{
  "num_hidden_layers": 10,
  "hidden_size": 640,
  "num_attention_heads": 5,
  "num_key_value_heads": 1,
  "head_dim": 128,
  "intermediate_size": 1728,
  "vocab_size": 8192,
  "hidden_act": "swiglu",
  "norm": "rmsnorm",
  "norm_place": "pre",
  "norm_eps": 1e-05,
  "positions": "rope",
  "rope_theta": 3200.0,
  "rope_fraction": 1.0,
  "qk_norm": true,
  "attn_scale": 0.0884,
  "bias": "none",
  "tie_word_embeddings": false,
  "parallel_block": false,
  "init": "normal",
  "init_std_qkv": 0.0167,
  "init_std_o": 0.00374,
  "init_std_up": 0.0167,
  "init_std_down": 0.00228,
  "init_out_by_depth": true,
  "optimizer": "muon_variant",
  "learning_rate": 0.00154,
  "lr_mult_up": 1.36,
  "beta1": 0.95,
  "lr_head": 0.00791,
  "max_grad_norm": 1.0,
  "warmup_steps": 30,
  "schedule": "wsd",
  "decay_fraction": 1.0,
  "decay_shape": "linear",
  "final_lr_fraction": 0.0,
  "batch_tokens": 65536,
  "max_seq_len": 2048,
  "doc_mask": true,
  "train_tokens": 902600000,
  "max_steps": 13773,
  "dataset": "wikipedia_en"
}
MLP neurons of a small language model. Each row is named by its layer, matrix (down: output weights) and neuron, and shows model dimensions 213-404. Each number is 500 + 50 x the weight over its row's rms, rounded and kept within 0 to 999. Numbers have three digits each. A neuron's up and down rows have the sign that makes its largest values positive.
A block is one neuron, or neurons of one layer that tend to fire together. After each block is what it responds to, as a language model described it from the Wikipedia text at the highest values.

L3.down351:498499454513535524468495519436496512497456478403479434548572426478497492563541496499451590463457437538500520482570449531550511434440458564549394524494576486584587507519512586472493665496474490472469555504431565414402476448447408565534411405496517499611491558486513480564531528544532540423498475531484462492540498515581482469484477571449417533488481512467442448529514551526551522634557480513369472392463487458530465555500478495616369545448568351504522405473537542533553481521445466474621577531509617549431572466526476546527566519507517504468475534493438477451371434462517555533
L3.down432:473500468485459578442543445548490485538465523506553515547529460523422363541572519457483536508451660575525468595466504482540524436571473493560507491382500502538459460466463589451518436518444530511529438439517499477519420485452457564547575567452557539495502580512487556461519392606414523475470589537481570459467523577472541566491403517510380465490490535457484503493479600531535465536500410497527541432524584378539446485558498454599467534563515388485481490594440390475507536528511489511552574485567526513511508487527479461525412581544521542522535542499550462484540472523479499470
L3.down454:465393549504507520489544523454482518509477474465585616506519520456546398478524446573432520471473579563480464482499486492477557532481528496486596521435534466582468537457406546478467526452527547516521498519503506506582409529489479430496503649471489549496551523554569589458455462496441494440496520492533555487561483606502624599455440511442486397504511533514420570517438450537557488505479392473476505363589505440558512480535524473480455536538557498535477521512548528463504452579439456507529600533526528433537566456479507534491498503540519586451469594510486484603561433511464500525
L3.down1004:475439510497435469502511538481368560496506490461574491539511476589542489573472611483559503501519496489487472575540512569487528476450566483510616562454550465560533526460534577570432452488529591487479470492485452601544511520482439519502513557504581527561459561499479620415492498461428561527476553532479574556470469548520449587434423477491467459488447506577503472561505563522521511508523539433528594390481498491591490445438558426519461554490590385508504557539557471479543540446487456505551502464508536482504489500525560520524461506521513474489481534516544527518600541507448530492
Description: Final pieces of personal given names, often cut mid-word, in lists, tables and biographies, such as Freder-ik, Rand-all, Jac-ob, or whole names like John.

L2.down967:481512558665557539467582531457427486515501479441601601503446458529521361563501467618449474545506542375524504531556497441484639465446479510521531543424455554574518580393546522513483494469508460502545440520459630547470446434513505460463466549451500559541548541442516474457447523562466521492435498473526499574452523601547559609542544552523458455555497472524428602450457459504475519465524532521552626515549488467512433465552540450459540498516632527504561486496506556558467458438523463496561566452551560453460499557479417467511500455561448541552452521512535510551540584528434480475
Description: Short first names or the opening piece of a person's name, mostly in sports tables, lists and credits after pipes or colons, such as Ben, Rob, Jim, Phil.

L2.down1145:417517585563489541492340522479533489462480621429531556539520510463469524465461450412479493416514518555468562425461465522483491407532490507466532551449415570450478438532487538529455423493541609452521526503426472545568510510424488491522433446397583534551557473482476573485628420525526510508461504512560523434424453520478540508451470401498583545510479479564416485483512529448481475469447541483520532503480554431573475479507423523529471474566511455501447530467492488424534491502498536546474514514511514558546385585462534465468475574452488581529478559498491480512513471483418528491
Description: Mainly Roman numeral pieces after regnal or ordinal names, like Edward VII, Christian IX, Frederik III, Pt. III; also date commas and capital I.

L7.down150:494439517436433537539519436483596513495530552450491530567479575539467369480520397591452519536455601500496452468428515499504493539541621536611574527474481497478494559514451545548557569481524519488522503480479566439525469446457466565550478500560552555448564504604513432440437419538458442459606548484557512451491547493493478515506489562559516511572409539561442469508539522422457430529500460470582458487552552466491461459575529565456485523545420506507508461464409411551470492515521463419500624472463519515517522489520560611485439572502490596531457618457509522495480487491440526490
L7.down555:569529518402496492523540525578521447452523548440433442541554570481376400443547476494437517452535572530561492490483478504614505519442528452496567557443539506444500397591490633449542434562503610485468505467482498486462552423476520536499525476527519569526564530494463581531512614456501481546461441482576474520436495583504458485532565428524514494508475465528481449548403494477591537554507534480452535511487483414562528481540578427614478513466483456450412526388523482546553492472499499553473509511461474420487551428382483544615581407488524487552489494561441458492584458586537590510
L7.down651:452492431486445617502458516506489592553493612456508540438467542520528467490416544523336555364505501490462464505509433440508519494529489580518497467520513489518507569491436496560546455474508467470544473429527498556492558460440439459482459465609534443462553443544447566483449555483535438538574441522479611445438519533498452532411551439488482540420658594571502567530484511434583571492498477515439488453490458490539432441398471436491527441512592446517461434436471557495601485433522459423514469567480462594525489520500479501464484494489464432539487605473484553557536534536513582510
L7.down722:464625525479533473467529587475478546395594544550440561462523558541431528486455448500443567558481479476509479481552441486393451494489548469512548462504501544519521473441553405500534375498534408553508515478559501425425496539646484452568534556506485477428519533621510550576555543533482521427522552437457434493484478540388457429492549514477559493576553486550438441461575430457494511488497532498461463516535491584506574539487544556556483597496436535533417497539516507533423521611495511515502546521495466550551436529501446528557503488536528555433465481477546518498503630525513496571
Description: Final subword piece completing a person's first name, right before the surname, often in tables or cast lists, e.g. Carol-ine, Nik-las, Ing-rid.

L3.down387:476498464619501609490450486481438538534512469421494433515519504489473538545473517498460504491476454423469469546597538506588493494456498542421490457501453465486429566523499521515457664461545474411499596473479510540468481471531451579604496496507539514518448496536478560509576546563535508516486409548441520490540554545558553522536518467470486543512478526502567487488529457458464489510508478398590472477536458496553504440565478393460509477597398394448581448459520473547500491507605513487589529452450552453468417464511561436469526500530436528489541523509463466583507489617533501535
L3.down927:500466453632497512452544506488528543500486482465500466309562479363485500462483439472515527487477497452542521486497527469495472515480465500453515426508456479465534529521527481499447535499554448394472511620507469464482460545517548433515418502496559442574495436613529521493528520594495452537537474603560468557548437469527584483519510479416456455466486522527529562575514610576448430506582509539528490492428388504509528554495455494518473411479380537509504472454488413439462454557484535453535518367446468549479517539550553547519478521461560494528508498394449395478494435418560482494
L3.down1171:518523540464565456467470497500507542451482522342481530484506455451499526451515519631533552357503427593537557511480475472536427530508481479510480594469460566550480524447488451470444522540379527495447496509503511510446495477447457470573564474455513547539435522440507517475540477551590493422409522496519531402464492473533572536455537646583398526513469477462486437509529482499549513409504567461498419426485522521469480590477411415495555504489513636495550595490636425437559596419546502497528469554515541570526497427575423583550469494469483447510465580442414553479464466489531573505
L3.down1289:512517537531533517539512568482466474523518539416521554476537522477539506472444527505481546480474465539483550528507494523531488483517492574369548595523404478494569525537521511464478599500561531484417574490483434554469583428464466443502421464545570523531512554461425584562455411556469545561445459502536600478505496455493539492420485609543486517566473564439491544458441547550451482630465506449447534496420470426588476398538468509456447544472469506551548534516479431535479512452502507562494531370557479467536437540498439485514585560396509540512532431556542524474454436432451469426
Description: Hyphens joining compound words, especially after prefixes like non-, post-, pre-, co-, as in non-avian, post-playing, ray-finned.

L2.down667:453547539613462558453446555546398514463424541547507356540487447476430474559552486479529503476525546495498454555545496421494468563532493521539536480560503382537434427519490481457436531402438474560591535498496544482476556501477554608427440514604519480468501506526529625567530543648540571404527461566590454545615484505540484537411497459398454540525430521415511467543433475577496509549461522572446392545518447486432523503496490594550608478452554533516508542503510443489589555508615480585509574539466545507507488536464450413485486430544528513465478474548523521464514493549507525506
Description: Relative pronouns and adverbs opening a clause after a comma or noun, such as who, whom, which, where, plus some participles like depicting and having.

L2.down1365:446464464616434575484558453469503513444456516511517576528524601519567518570522494529561467493512481558539487486519596535504486515544568589484521466508483557540497490580430519496540486438559463516598462490482534427547449537486589485417540473542462496525458523424509491505520587455465511465460477434488576498415521550496478519594482508484538528591479540526534495555526446480506442482502481528486503506431566631435543574420578426513522525521533427507372567505538543491561550476430494478548470533510474415589528401573461548486464536519551565485387413511448445487430440472588468505
Description: Line breaks right after a paragraph's final sentence in Wikipedia prose, often before headings like ==Early life==; also clause-separating commas.

L7.down256:494522482629553535481497561497510468516538523426527443462537487565478589546572409530462453522519579437549459468497538579532478526563534541536350542461516456493470509542448436551507533472551464505505461512419475457418429424484473459550430491500458599523531481514495486535522446545439542394562451547536576572492558528506551569453492558412482454489497429454486533474559557460455472614467442483515561479512501476409560477503544357540474632416672480471533546497578441518487516535430626494525549464485488518516543456440571555430552500476529434461503549504504413452493475578422516526
L7.down329:518513497504541434489568483477511547474460471505488492489477527565533465570407506424471535648447488442611454493487475594488469468435440467588376468443399472493527534485514475481517543548503415437529388566528565577580507516486477505469512470556453459544461425439516426492548537617548489553517598545522530416555534519389514552465500469527505531510531563529474516406494484471439553434537515477499552610512537501427414452434487547424531468429515563524572512477445447458468440578500487551599535517507581537510533563467515566572438457548422486499478486506461529478454591556467536504
L7.down502:517544576534550531513405560554561467526457578493522467547523506458556499481596540519390508501473499450518540464482507439511422525490423475542487505475564439417571525478592585548416535409535499492599513530498556567492584573486548520549545568460494620482396423584467407464484523456486474432497537575424541470478513488538452481466552513535477552496523482571524518521537503475446362493494404406514492574573473501439593482552425409399560449415452497383543551519494467565538538523473463544443501535444468491519550505625647600522477334451480549505481532480507474481497469448475488415
L7.down1429:564503486523514538414557535510436550482501595458491438516544488514549526416489553472555507556435512529432541550649398467489543498516464508535495519513513444437454524496572554431552529510572542506505513446505508526547515557468444559487579463468505542480469554462492489542514462520436537493484491402503558526463556467443530519487488488496567541564489575487458527483581514592566533561497505473497557592522608485524475512505512509452590587514602483492588581475548527538445489487495423514590578521483520561509505548535435521463481534501507494442500468521523454530571354463389506522
Description: Periods closing factual Wikipedia sentences, often before a section heading or He/The (e.g. Hampton University., Slovakia.); also mid-word pieces of names in tables (Axel, Julien).

L3.down30:502498543415387478436498577463500540484540476478522560495589489455487464560539493506426500524532534422504544465463499502472497438556538469536518538433492531529505464492497580540473536524557507505487459523425537524423506526510508535517467511460496402413555482579479474457466497525454498429506470476496561505458482427478548536467448511589545548470559531480472500503492437347490475439472601435451476420475552455518596598491483546525526520476579574441455496372584461457485518455463514457465538519467479403572503445495533434492462564425453505456478430559502554471504524475507507446
L3.down171:482514573569455505532467498508485441561496570528479487481520524475480496532507442405520570480518475471553466425510401455412475440527516632532503546506370520491506360506546537486453392487515428506493467544468535494481526580521431521581413494425498596611504448538418568522491472537531540468440510615545552462424470508478583510593500478403495555479494541544536533549510542476475473507632529484488511478474480524564573490519457483483557453539420439435478471467562435466570456521432484430504581501549528516530505561546407516433491430500612500531482481480525544582475417533500508604
L3.down459:504528503568511511528542560416525530544614527593511423549447494534557553487514390510481496450509494529531443497528479584554524452506576459468504514524455483512444480516560477508491449533488510535525514535534506403452545590494586548490519483554493528491516524491485505497521563461502475546496525530517497399519430486521462481572478572418522556480419541466514439435577542427536534590490560551465511484573529444503476475450519476493454475570454427413451563505482461475508489476505434473523577505522537434463395439481508608419440580429472533541509488484567607495526429529467524544
L3.down805:569490516507529472534512548557490501547545427448559491466486391515463457390583462565452439507515443538488386513456530413406519454459441484419494537520542460458522495437497576550463405462520458465524529514483469525473466480609459570452514593610541563532518483516497552477483453512524597527472539445589479534523455478527568433515541396522495517546436492517520471523448527495616483478504517565469507499525503462581506526400578494489440485556569517351455533601462493417449393507489488487470475545507419560563496473512574481499508467425544519575517414481494593519521526566421528511
Description: First-person pronouns and contraction pieces inside quoted song titles or speech, such as It's, She's, I'm, I feel; weaker on mid-word fragments like til, se, so.

L7.down60:551502494538538496492466413475439492615546446480552498462575503521478466452512442458482458512511550501530520545509467476449476480535487607456461456524477470456528499364559476466485426565503523571545429469508426440454585497464449481506475470502452487632530477458492483509520413474521539532473501462566499510548576449413646472568468418536503537541524557479503568512425489494434529479488540508555416595581485476479523567477430535496462528440510493441469407545438453461469466517517615474469434513554468535492476531563553539455606531431560579532444479466574465523514515467498514624
L7.down78:426526458612494510564465516456506473496455567454503525500465485534515494495514468502475440513477402562523493593379501542525546543471414506484571502437567634504504540452572460549561589409444477420449462565491547523521488571501538462477458482565492495483480519487507460430452429534521513495430627572447471471425458523424511563490468477503438501552465513456516500546549504541529467439400492411551572521562542614451389515427481465475538420481448512488503490493488439557411456481489517528568480459535487613532497464500545525469577516504440536510507482497540492559454399446437476469
L7.down1296:460588443432518541557459553476486586589500573403496486504411547449500509547580455464557512531526457463470539557500503432563565456500444410383606429514463447524600504371521538428464484544473425600550497345511511522471527412526508487422508510526475353492445575546485486415530492561497500514468400490523534565585522462487473475526475525497546397582543503529489516573514579478544401456477521535567476449546534506495552481441492499591469492358478551498535478545425516532538471527555527525575340492506588534469469448482373607432578520539513444472453503485520477449550557559519519527
L7.down1373:507517434590440482459529474525530438483532472526527488551576517501520564554505480453575489419545488531599446558531530495530477614540444520465547425480503466545517551483503491448463444526486505502536566488446438453487516448442487544478589426529517497523457486507535551524528422458437424626613395508579513558528478530543629522538445582412503540451526435522413469529578492481447494515483490559510397459542353584439551433516494545438522432495456481486502482504566519594479410483528512483530428385453524547483464554474451591468493521532605499511513459559540609598493434515596521431
Description: Fires on "out" opening a compound word such as outdoorsman, output, outcome, outstanding; more weakly on compound hyphens, opening quotes and leading digits.

L3.down375:499634541559466459580545403437457566472388528490505533474496525489554591473564586451481548471587479501552532561560490499470560527541470521398520430523426494447479504435524444628506487479449437380536538477565501537469545490481516495521483468528520510435495419468520508520527470538574481489564493419498604542583539477473515403453498561545502477494521437508458461530542531562484477495512477459441479279502552428540547471454546490485503567443503515526457448439553444509482599625456505481467536523413417446424475544561514543457490548516565616473497556495446469556522585433602546438
L3.down612:421498430547429534464632437545451548417627484437490437543540484410519494502518540496426502498540582536494481605510527559484595551549500507545449549488517519603500521516511455527417484424510559481475451439488454533552487554582440462565543449561459646506473499499529494433530464587635473511509644460593505492409558462492520540538517552515445467505502488522576490504462467518443461518385547502504407506543556443466408541554527426521547488452478500492490455551527545543502497530531577455442498545490514452489405457505509570460435522513574551434579538528566455537494399481559480440
L3.down823:480468563485524536533524461502417518480603479530476449491451540471576461476573413523494473501557507438501410506598484465424526476530438532501443581499537511488534567549513489517510481437426478445517489543455497513571414530477415606448498477571556572495515485446474497541496526445502503522464563482546500489454488444461535475488461533514506509431518514462596550549395536615551546490546566432453484518447467542468425548460436456442465607518569476526529520575478495487589484467558487416439484566465574506518501545505491551451484489447521516444491546455494514474489453487465345546
L3.down911:518550477406531551364537536530569516520555526620528518460584491526417533525467545434543609594489423434522501406495508454513496436564579478387502548462544523552521504531597488547475499421525515534560476474467480482474536450670445484486448579497559478489468501579566486519501518505473512479495470518509453512551505492526489514425423471476454483510400560454477503592496458516462463430428489567497400542556448449484462512523437621476518683532398443446543455432494507496538475600481524450488511442448493505481530538471416567477431490569481479529496392533452518529463495434438514464
Description: Short letter fragments that begin or sit inside a longer word, strongest for capitalized Ana- (Anaheim, Anastasia, Analysis), also mid-word pieces like na, al, ar.

L2.down1478:649460528556404438464391364490497471525543517513533528464538565552502473441531488432451534532534540477480439444522479553546474489496427491347532565464536596473503561523487483480497589553534544461447501498457553547478497442492453477532439435480450499436551444526509503460597447575435581528520541513528481440532452595442526532511476501511486577476405530484472459471505559464559463466492468598523448477558477451449434562524525600461480512424427520414457405461613454522483475580564533571556565551513420462518449385469531444512570521489482480407406499531410488530453458490655580521
Description: Opening pieces of proper names, mostly given names or place names split into several tokens, often in tables or lists, e.g. Ana(stasia), Kha(rkiv), Leon.

L7.down570:477502540511470536493548486473582484512421446573539429533520532451384478462529503413474424607484614390476532492539540537458496485390478540495452447438552475551564470421612442524481487485550495516470487535515438580466532521467553543481464435527459470396470491464568531479513501518608536475548456602501498504420521514472494450510548497501508419524488454455502495578506525477377571470453425548502373534491456558524509490530465469533560456504475573531536444480533511445504535520547436477438510415378489623528480478498479415438558520530556485567559540458421445506488494470581509587
L7.down725:484436527504432528458467621501508496598489442541470444468402504493498583474480465555482550501557481547461553497530495522467557493483507429499578550397590561500497502559615480481522489515439497546453485491507473450547575448522554496462451521577511411462551477542446502507590541480449452515499467544537421511498465494473527431589487545408508537467487461539462480518545461536408389460478507472525495504494612439367520527535519511562571487487425508506499549555526562419538522536521438512590482433462524469471464460448407581525501530453457532525458452537474580489545477483544417448
L7.down1039:549518479453503476477482464501567446592510467458589486502532565570504467524517479495477578467469420516542584678534582531408489467453555538529498558473407516502539483456587515474462543447472562562548502579515492495554600513454551458484582528425464505506555555505495523531609481516500523520463534448566506539519411492485547423505564495585637485502547487556518507525467515549503462563555516645505473446547421535474476466428444495530485481470439536472490518441481426386468432618501618550496519517561563454529448566389543481476531570460510523520490516529427491526468533548481446434
L7.down1183:500468570504569568487502491499497566509479459461516405557501452505482519577545549474482462459477479483529434515541566491430484581388473513414478511503484530527540454494555461516533556482534541461440447526627464485498456518450449466525494479507531441488489424641423410456464500572420528464528495529531521458589464573439412565542521585468454532552461522544487489424397506503551463471403447532534518454552437489546475482495569531538513411424512491531596515542492548459527574548482489571512523494432495471561477548507473539462558520448427542506481537589553538631545496549504537479
Description: Short consonant+a syllable pieces inside foreign or unfamiliar words and names, such as ha in noukhadha, sa in Essa, da in Dekada.

L3.down206:475480533523507493537495475582471552434421499537515430496459489434496537539526553480556515502527516508514508526553570517433428560489442526513528576443574446395534498475440491453565574488577613457437471495440598504554566480495543484457463527484548512420587515497513515596530449532559524528503454403519505465634507456538483388390575444524502567471465507489505358488423586563612502507519451474493448490507443529567570478605487537494570452505558442548557481443445505471509577548559557448477505548531479566574532459539518536519527449471482656421507403538552475493550434601487514497
L3.down982:498546550511560524507580443515440534561366544556505412452448550507453579467517452452445545498483595562389480531490513477452513509479598543467463457467564518445518405530444520521439552578474584435571521474531436449485576419565408416410501499535504519452567459573453483543465562517547518506471575560534437521446457465440466399503401453396397520476495512469566521530508551569489506437500548595482476452571492500442433524498502520547535480505485552499423526562425530530409538467558553462504454496491490537554533516507479499542558481531498536459445478470493560473525410553517469538
L3.down1503:487517429486520502479516591488473521454435442587516446514551531508532469572523583477607508448529444602543516463481449530534502473491496486505494470504479465561454565458490418564439475491452488521477534497416455516414576522470481645467446530536542612478538591542546489461544534553430512463508491476578555487475500535567466438548515423415486546489491498421479470510507544571456519446499500521496450463413478499364550425402527608610516491509578594507441623458482375527523449438471483587396469508521553573506462428601480522439499490479495483577460532491492398537528484484487504482
L3.down1504:544447573535487446559486537493400525513489534488486406535444599485570505544574463540533438541530564545499555475453395464518530533486402407500474542445564458553435493452472553493513478426384598525503510498490351491412621533495468483478518384535583525470486544433496530520501446531567553478574497523447519552474504508454504469475482444518411500578499478442602492521478588563491508518517516456490397504473534535520429499472467582472482495485527462500521548529506560556482551535517469483456510414473516481536543426499488525527483403467486497543509541527535539500445528521509527460
Description: Relative pronouns starting a clause after a noun, often after a comma, such as which, who, whom, that, what; occasionally other clause-linking words like because.

L7.down145:472406540526447504476521457563585463403526544488490477534471460473509539561586540441527529531488572569430497435495418459462435510436533389422486485488478534498537499576448451547438488419545493483449603503471513518453478488578453464465566378552506520443441426563566454490504493496510497570449496471616596632464591525447482576477578533489471483526507508557428561476482420586540455524438641483465526444518653456487470543459547458436479506521564477382520551468494546396447427498533530519610528584499466500547450608504494341403546543523561460506645487532469596543409480597492537513
L7.down311:517473484500529494496459411501457531432614471485476510490462519495571543499628471494429452548538534499469391543460536467668532441565433456493576467541394430528494451468536522522460506452548569508470513452397532501576457419473446584500510510486521542551494513539507554511475498540486507574484470585549591515497460604543456511533549511503458612560579415550395583434517454501522381590505529543409483478474602525531527523480546498481399511550482426534515530471498493480506571493501522393565587539502540531454493472530415472547465523458501589519513482495503576498537476460451463429
L7.down410:573467482514611577500504458539459542454541484550630520498566400477547465535596521421512485497499494496505496471497520524514460459523406451588473467461488529544510565506486480493545473421588520502632493439478538545482505591572524429485438549467482545513594500609571547542501508464523505479540497540572574430451501485506514533470533551530490541555439539501514499473545461439571470484535493512542480499519525510582484472494512476438421525484425578462543556466435490471528513560596448490506496500450475551483482415548536401425520474445433543391488416464600450505546512469528440473
L7.down1017:408416444501441503490516547519499461433520469510552434528493451609403514515481521495556469590498507491431486499537478498493567502510474531588522459554493527503499484505543495504471502526481492562470534448447466567473370631561532530528471498492476532501527545469536507547475453509452450525507479566496498439421486516469455524585501520411386467444418477450538572593567546541514607529457458502566418524475482434479553379465531503448409477541416559453461512487439530570488560504540479542465503553445414509544515469515503472530573498468469512531422458586443467548487588454492497499
Description: The first word or letter opening a quotation, song title or clause, mostly "I" starting quoted speech, as in "I believe", "Water", "would".

L2.down1415:542456499481509410591547548388503530550491523518438436491503555438574448446460493447558497508473498556516498407418471569456397637516557447451568475514540511459528530509457556461486499497513559612504569583491432476522444547520583479519456494504505482461516507534435525454444457476528439590599512478534504589460418472518603530506417576552426470486565489487451521486523570465518476373450389487465452521517573513496486528439564547463504537473493503521455506460516508510541515497538575557524593406502498565480514504505556497517551531522541379542542533570476524478511461529578462551
Description: Fires on the first piece of a multi-piece word or name, such as Hu(sserl), El(len), ma(ho)gany, and on en-dashes or hyphens joining two terms, such as Kyrgyz–Uzbek.

L7.down116:474526477514430477577473536483511558478466451461468518521496530482446452453404475512506444533511566528406428517553519570537470523450486476455562564582502455469500506488558498487522471451423463486493457415433582577485522485366543527557528481461506559543495456501471438451571451397512495436497426524466517593466451536508422525407464464421486622488461486467546357494498547450523501504552504519498313417542544484489520454494473578381469632459581396494464558521435376438488499496586531534458502507491547514504555564513467503464524556527543515516374486499580433452380490335484577510
L7.down334:494551497538528484535627476452533511497510470492491501488555462476532507459525449425463524520439572595520526545547497468475511509418472447481453484465508513488558552565464505559536522530511471528448419536603558572503538528518577506563522466417466447584487534527483573422542490524488460538491493387515594587432473458437489461510568552442508501512595481484519485428532478593510408452498501505522469589537465504458415503563463486487583550497529458481625507548521542568504482448415493514573481562468486369487530495493454479464467509612531578474493429584468575424476474504365568409
L7.down845:541554515472425415542471456442576421528497390517523547391493529488571533492440475527494491544437505601480483421556483504511538545443511496455555510442545524575523476441466501461529513516438483527426483417431505459575547487534517569489516536456530516481494479465453456618516447515438502560544585590515557497516389396427451374565479530460507396475510549433498506483547515452495486561540371466557566548537543475446491574505535492538540473426695467512479498475452554512477464425481452431603497520521521498611469494499427467533514436533500513452511429478613562469478483518522412463
L7.down877:485551457500455488472516528510452483486508500486573520489430504525540520452470527479392534553504482554508454407386540370509536603539521403431499470452541434501499472602497468441569517516553498576540444454543451502529505479449521549499495501505466457505519445481468422437512520449454488552512493493530477500442483575506596379590429565476505499451532435523497446517486470506537392480411508471585550537467465581481375497442524430483463498484574494493505600466558464326456491551542575499507460493506476392565511463495474519552496527465502582483673517443542447438570505413578481488
Description: Single digits in the middle of multi-digit numbers, mostly right after a thousands comma, e.g. 10,0-0-0 seats and 32,0-00, plus race times like 3:13:29; weakly, mid-word pieces of names (Bucure-ș-ti).

L7.down315:543528494496416424563519430478493415533514459512411401475552515475463533568532435518467641643554462534570465524522503436411523517472505414470500547507560425498399456533429523532498547504435428601436484444455437483493515560494443562473533449457473487442419538375485552513512583504585573424531506477432487519516497411529453490529553583541417540470473516415558434553435493479499499506498420504508478606481585469495524454548510478578493587458535497457424482444420442509527537506377551442452457425485535482479534492452508586408460477471477529591445528431431486576519467450496582358
L7.down381:546443421577451462552451569557486480436455562676517536479507507497487576421432559561525570496458566478517453521498466470600553459405481497589496545395499451571530571479490587505487447406512550533499462495448483552588580499513453530457454534557555469535532532439513485542521430549420542507499521539469517499509548412562514498556503497487493578512465519528427570471429533417449552397443522417486458469490595497506489466434467528486517467416613493421448522495451470447521564550463485467558564582517521452477489428571474549488516396440481509575471501506474396570503503474470476538
L7.down457:455480402516524489494523436577570527433541427452447532533507489464520525424435465447496486493539536488446562511550559576482439484429560418509480387502604506479493480508499515583430484451553513467461495483539535452451589593599479564449435536536509543546465462424521483468495462470533541453509454484545477503540538547467556540412644452505515562541490550519511459528387486446563486461510484520470437408406512614532470532457438551480604444535508436555437509516416479481543565569445522462492407557465480496609524444554597426520578576584419483520486533439430419627523467459498516478
L7.down644:533504520451439462613512455533461497607545430541422582466536457362487530425514536527516493511581486465449510518562492536473511568557400470422365501568412555467464472427515591496534522471500498408514525476507548475437436509429549467536502539559477539599476487433441477543588532556489448490525519408562404433495448526492574632483515413451401560533540541519585483526394625538515530470498550449519587532571544527486548491448497484567583512521520492413457494517498494504531476535448532501472457552480531519406466480535602518511405468431441560525534528546481434521477525500457536467
Description: Fires on the token that opens a clause right before its verb, mostly relative pronouns which, that, who after a noun, plus it, have, once, then.

L3.down565:437538503614550483490487491398459494485544385421539431436456515432526498519510610441523554455448466517428449581524560540453561508492431487517479561499528504479590529442553534473473504491520523466494544440587542543524500454495471484449496560511543495500519398603545571492478523504519462514462540491544589488548536469480534509589578603474621459551568544519487549453469421555623534521454478502476590560510462532458447568476500434481456577427533485436497460527459538557525490442523416559501555510557457426547404600561518574445460470493497521489472552461442485503484483519508495438
L3.down579:498482485449457591554511474557549508489562527539473461501586495542559566522422534539576517514486567546490498526522442550559572533431442482493544511486460450530550517466447517566518447508508513520418553358497430558544501528462526450541494536480559487483460543552513463517475490478536527454495463567482481524496422524538416567503552515472488546390599445491443533466652515411510487536487547556523452516476444512550537410523420525436442517406456515611519456495528456512475473545532495538558465558453542478470488529526409480431535500580574469491468431506407377434465495473374491472
L3.down775:523469519478471512506515560511441524474534499473513452453527531522513538516420556487554544474392473484532563459469500506475505477471484503525491515491462465561551402478473432476457415459408540506352498544542502427603439501416570595533515534523626493500507485464525540472545506457641432496486540510432591504513575561396541448498543556428461530536549510485441555527563526539538437468514549546500548518481588512405526463477465401456436450468440515602542564478462442469482552468435454414568465529509471486505412509582412533436526537498528477557475421497463445456480531505451479434
L3.down783:524498489486402567515525498485454456448523486538439501481432526508539477457480456436489529488492581525558414471409520447489503575488485619467459572546565506458555513476562578456549473524431508506461516443541524617558525509587432550415475565566560553575524453562376463530520466516511468414586526557458491443470515516555431368551408516472586560559506449477481495545497525568567478553462591552498504532540482568529516442562417453546495606561487497485565462488515482565519481405568491476526521557519464584464519497488516526442514527430476588511531542634587486522501514476496479471
Description: Digit tokens inside multi-digit numbers giving amounts, such as the zeros in 60,000,000 m, 1500 m, 10,000 pounds; rarely million or of.

L2.down458:540423438480571517580506492518449567519404497560473449473575434559479577607457520471495539475452595524518602530474570519479486549541451498463540520566480519471561538501498480466462424530511515551476538544508517492537379481481515551514490456476489495526519494508460524429566581435526400489659488496506505502482451434509434462547507581525475490470511484444516516557562554541465508478528509451396453642526580536382497516461494467621529509525435493551489532436491391464418502571572666437479489467479465499595589497510514512493560606428492520490486522509516477446485479508515468515
Description: Completing digits in multi-digit numbers: last digit of years in dates (201-9, 199-8) and inner zeros of comma-separated amounts (100,0-0-0), plus commas after dates.